config.toml
n_head = 14
norm = "layernorm"
norm_place = "pre"
qk_norm = false
init = "normal"
beta1 = 0.9
warmup_steps = 200
decay_fraction = 0.854
decay_shape = "linear"
batch_tokens = 65536
doc_mask = true
train_tokens = 817100000
MLP neurons of a small language model. Each row is named by its layer, matrix (down: output weights) and neuron, and shows model dimensions 48-175. Each number is 200 + 40 x the weight over its row's rms, rounded and kept within 0 to 999.
A block is one neuron, or neurons of one layer that tend to fire together. After each block is what it responds to, as a language model described it from the Wikipedia text at the highest values.

L2.down313,171,202,217,220,236,155,268,180,210,181,253,150,208,165,211,123,222,182,207,176,173,192,203,249,104,270,254,199,201,294,180,202,232,163,168,222,201,244,210,195,172,184,181,239,182,216,125,174,153,169,187,154,273,221,182,162,172,113,221,140,250,201,192,205,181,199,178,159,205,197,196,229,244,199,230,217,158,136,192,203,243,110,237,213,263,140,251,247,201,155,187,110,201,125,165,147,269,217,211,181,290,261,168,195,214,178,267,164,127,184,191,222,162,267,252,140,254,248,129,234,176,156,240,229,186,201,189,193
L2.down494,220,216,210,203,257,212,206,222,167,176,255,137,193,180,192,218,157,253,210,214,128,172,165,184,142,201,181,253,279,204,229,194,261,234,231,196,183,256,154,179,184,209,212,261,257,192,148,248,198,182,259,195,225,177,182,144,155,224,233,210,215,257,218,204,217,188,210,145,153,188,212,247,133,190,138,238,198,204,190,179,240,222,174,240,173,148,152,170,210,112,219,147,208,226,173,192,160,160,257,227,226,199,221,200,173,148,290,173,104,196,130,190,319,210,167,117,234,173,171,215,226,225,203,158,164,184,277,211
L2.down1093,191,204,187,246,250,113,271,266,214,176,233,280,171,173,202,189,194,251,173,175,146,204,160,223,240,177,181,252,267,216,176,143,181,285,204,244,225,253,215,195,101,166,171,226,185,231,258,164,193,192,143,224,257,208,233,189,175,143,169,180,205,201,149,182,250,249,215,218,171,208,162,206,210,222,153,209,213,183,143,86,289,226,195,224,203,203,205,251,275,160,193,221,213,214,195,270,269,189,195,197,181,310,172,244,161,147,177,177,240,232,158,198,175,235,168,188,212,194,190,203,185,189,214,123,186,194,276,195
L2.down1187,202,167,158,176,236,150,223,236,171,169,191,159,210,170,204,150,207,214,231,164,165,173,209,224,188,251,128,258,269,196,203,186,215,268,303,241,250,187,180,251,172,259,194,217,168,226,146,171,223,228,245,221,175,189,179,157,202,187,203,173,216,189,216,128,242,200,235,156,173,135,208,192,181,200,236,219,180,188,147,159,203,199,241,307,275,180,219,166,234,180,256,190,162,155,179,199,192,233,234,217,160,311,207,152,238,142,188,205,144,213,241,170,141,193,200,164,138,254,200,123,188,221,206,265,252,166,196,227
Description: Mid-word pieces of non-Latin native-name glosses (Cyrillic, Greek, Arabic, Japanese katakana, e.g. Δημ-ή, ディアンシ-ー), plus accented letters, math/IPA symbols, occasional " based".

L6.down1267,153,206,203,187,157,247,192,208,198,214,203,156,222,165,196,127,147,240,211,166,215,217,187,199,206,178,172,234,216,223,204,143,209,158,241,201,235,217,130,185,192,217,236,226,243,208,273,198,221,174,255,211,219,200,206,175,232,199,173,189,199,202,198,157,191,200,182,147,85,190,189,200,223,125,145,237,262,228,210,109,150,150,107,193,138,143,196,300,219,239,171,173,185,192,131,179,145,210,210,206,199,210,234,151,176,180,184,255,246,165,143,198,238,276,131,191,225,102,125,217,180,196,166,186,206,164,192,173
L6.down1468,201,270,204,203,206,254,312,235,216,112,76,242,251,229,222,99,152,195,217,199,200,271,262,209,160,184,198,223,203,204,184,182,208,231,231,226,219,272,192,239,195,178,235,227,213,163,127,178,180,243,196,234,258,181,212,219,159,259,194,259,246,235,202,197,264,205,238,168,157,201,319,171,175,269,225,220,224,149,145,158,230,175,182,144,216,220,234,194,154,243,228,139,228,215,153,197,182,237,230,155,183,146,249,209,147,163,236,238,137,228,206,207,182,205,176,236,210,42,194,234,226,237,226,216,188,228,174,210
L6.down1999,165,256,196,175,247,179,104,199,224,209,215,229,233,244,202,241,238,157,174,209,190,263,241,179,142,218,215,227,216,202,193,210,201,236,204,214,133,232,244,212,160,263,232,158,273,213,190,188,195,220,200,199,163,156,243,194,256,154,231,208,240,175,186,127,173,248,174,172,184,157,253,126,235,247,187,168,195,277,194,161,87,193,231,228,234,157,161,187,125,213,165,220,205,185,196,203,196,160,235,107,204,213,128,128,183,257,183,215,211,168,176,262,212,197,263,230,251,193,122,191,204,205,184,131,222,166,244,190
L6.down2019,211,247,255,226,280,295,204,171,232,211,106,211,181,176,208,123,208,209,215,249,139,201,151,176,219,202,334,184,231,139,236,186,165,200,171,192,197,219,176,196,196,230,201,204,221,153,172,178,214,231,212,169,223,186,200,217,202,272,218,235,244,222,219,191,220,145,212,159,246,155,231,202,244,238,165,168,174,131,188,199,197,242,228,174,150,178,243,252,191,164,146,285,246,256,189,250,160,174,164,248,206,118,188,275,163,113,139,225,218,169,129,175,197,225,152,205,181,161,194,178,253,127,218,171,209,294,119,198
Description: Early words of what a work depicts or covers, after biography, depicting, chronicles, themes of (the life, women), and mid-title words like Glory of Love.

L9.down1470,171,157,197,226,223,225,218,196,192,185,262,218,201,265,159,155,180,204,165,228,176,167,89,120,260,217,229,194,283,199,225,183,253,229,139,249,189,191,199,134,223,185,245,209,152,237,192,168,255,314,231,197,210,152,182,213,143,178,151,242,235,192,318,232,205,144,214,199,186,215,182,166,146,157,217,204,180,113,188,266,188,237,169,237,196,138,226,191,169,157,193,277,173,211,228,227,203,208,145,194,142,189,197,161,178,228,136,251,190,247,220,191,189,234,122,178,176,235,207,231,225,141,207,228,188,150,232,186
Description: Middle subword pieces inside longer, often rare or foreign words and names, such as Ca-ffer-ty, Unpl-ugg-ed, nu-ance-d.

L6.down1008,233,148,240,201,167,183,245,280,279,153,219,157,116,196,70,175,175,197,275,250,239,230,193,166,256,203,151,187,143,201,191,233,256,164,173,231,210,212,199,237,96,264,200,216,178,151,161,231,194,211,219,299,259,240,194,146,195,164,179,242,174,214,175,233,175,264,208,277,234,220,175,194,175,165,179,148,210,153,229,203,206,192,253,247,133,199,252,221,183,164,275,163,182,195,169,269,203,230,174,202,151,198,130,161,268,239,203,212,159,176,206,129,218,190,247,207,235,206,263,170,174,169,185,210,237,144,227,157
L6.down1325,196,173,194,221,166,159,126,157,246,177,213,148,224,184,173,144,184,198,222,232,187,250,209,134,199,246,206,207,176,157,156,155,154,240,204,219,180,158,193,124,136,254,189,244,227,167,191,193,193,225,218,155,135,209,228,129,131,288,269,214,182,171,122,181,240,275,202,245,276,252,131,185,177,148,182,114,174,259,169,182,285,126,127,220,184,178,201,183,200,189,195,337,180,221,170,249,279,142,250,186,237,237,204,250,224,221,213,207,65,164,161,186,201,194,244,202,157,233,169,183,212,265,207,126,194,207,153,223
L6.down1695,218,200,220,198,204,198,127,234,225,203,190,206,140,185,137,277,188,152,239,183,269,277,177,242,208,207,121,205,216,84,186,145,184,174,199,200,143,175,109,150,222,243,180,238,210,169,152,239,200,181,257,191,233,217,273,210,240,238,130,168,192,173,195,170,182,292,200,183,198,146,189,200,187,211,186,77,198,139,247,200,175,168,178,159,184,171,272,169,268,173,181,221,242,75,199,167,177,234,139,223,230,161,259,161,214,209,143,235,170,192,267,204,221,221,251,158,174,252,200,192,264,225,173,163,180,219,165,143
L6.down1921,183,157,202,215,230,189,197,152,205,185,193,122,206,242,199,213,193,208,168,161,220,142,144,161,223,223,195,188,239,204,176,275,115,186,234,145,194,160,217,190,173,220,196,254,246,247,116,248,167,233,167,221,194,212,130,203,218,230,158,171,173,233,202,242,230,213,154,169,169,211,235,145,186,144,243,175,243,180,216,227,177,156,168,216,200,151,220,223,223,118,219,178,180,270,151,211,255,175,276,187,209,243,214,200,212,161,212,168,152,208,179,169,176,245,173,161,230,166,179,197,73,218,243,152,140,170,99,279
Description: Pipes, commas and mid-word pieces of names or numbers inside tables, results lists and measurement entries, such as Madrid, Spain | or Lingua (ITA).

L2.down258,195,165,203,203,138,237,211,186,235,210,257,225,128,212,145,169,161,147,160,235,155,187,223,189,188,135,167,198,187,282,203,133,229,209,178,144,230,141,187,279,263,255,134,210,164,190,229,200,156,129,298,272,210,181,144,163,269,242,253,251,186,248,209,143,253,185,219,162,84,201,150,170,166,214,265,232,145,256,175,127,229,205,152,151,298,156,133,205,145,164,186,234,236,186,183,164,174,231,211,152,201,193,200,176,141,206,166,219,201,186,195,253,215,163,189,189,205,223,176,149,133,237,201,192,189,210,146,222
L2.down714,190,235,250,175,211,213,132,236,205,164,120,215,113,261,207,207,154,235,163,228,174,183,123,211,142,178,199,271,168,166,249,174,197,244,263,164,175,224,177,157,246,195,220,207,164,263,223,200,209,167,158,136,240,129,181,205,172,228,194,213,213,172,151,197,177,220,196,234,165,182,238,242,155,274,243,190,218,214,221,196,214,141,264,210,215,310,205,254,240,216,147,197,175,166,180,217,125,156,205,136,230,198,224,115,182,193,206,125,144,143,214,265,179,199,181,158,242,204,256,233,223,229,153,161,185,275,305,179
L2.down782,210,150,221,164,159,242,145,239,153,270,264,176,193,195,141,217,226,212,200,191,204,255,190,160,159,183,174,210,156,242,231,205,197,227,215,166,237,176,199,201,197,209,261,285,215,154,171,212,193,200,210,234,235,158,169,183,227,188,218,236,242,248,263,255,194,157,244,180,199,182,192,153,212,194,183,236,123,187,193,152,230,195,239,188,199,180,125,151,155,130,124,266,143,192,128,164,178,151,210,201,206,244,191,191,147,196,193,189,133,243,178,160,121,214,221,208,168,231,186,273,165,190,213,186,164,283,241,212
L2.down829,206,192,174,269,219,248,117,238,295,177,209,184,255,223,182,229,125,264,163,231,209,200,223,196,170,211,222,203,136,257,248,255,200,193,203,198,270,173,221,63,213,189,189,172,111,132,155,276,245,206,191,241,144,245,185,250,288,141,212,165,233,260,153,247,173,207,167,173,265,187,149,156,168,163,170,222,268,100,205,136,215,155,105,184,209,190,168,197,142,168,198,238,152,233,201,163,174,190,193,186,236,192,235,77,147,258,222,116,198,159,201,199,154,221,191,213,231,144,184,176,210,221,202,289,194,205,205,167
Description: Capitalized words or first word-pieces partway into song, album, film or personal names, often in track lists and tables, e.g. Feel(ing), Meet(s), Ta(hrir).

L9.down1813,176,193,190,271,205,270,119,203,172,177,115,247,147,165,140,182,109,173,138,128,168,217,257,178,301,229,224,187,177,190,169,217,192,206,250,213,160,189,250,254,186,209,249,190,235,175,244,171,139,228,194,114,209,165,197,179,204,136,188,242,220,220,218,234,252,187,224,238,126,211,213,164,181,135,219,200,217,237,196,158,153,140,202,180,227,208,144,164,224,251,170,192,251,187,163,263,180,200,177,152,193,216,206,152,205,271,151,195,161,239,245,182,208,217,227,215,182,118,228,187,222,193,172,233,251,173,234,217
Description: Verbs and nouns that introduce what someone said, saw or discussed, such as stated, noticed, told, and also "as" and "about".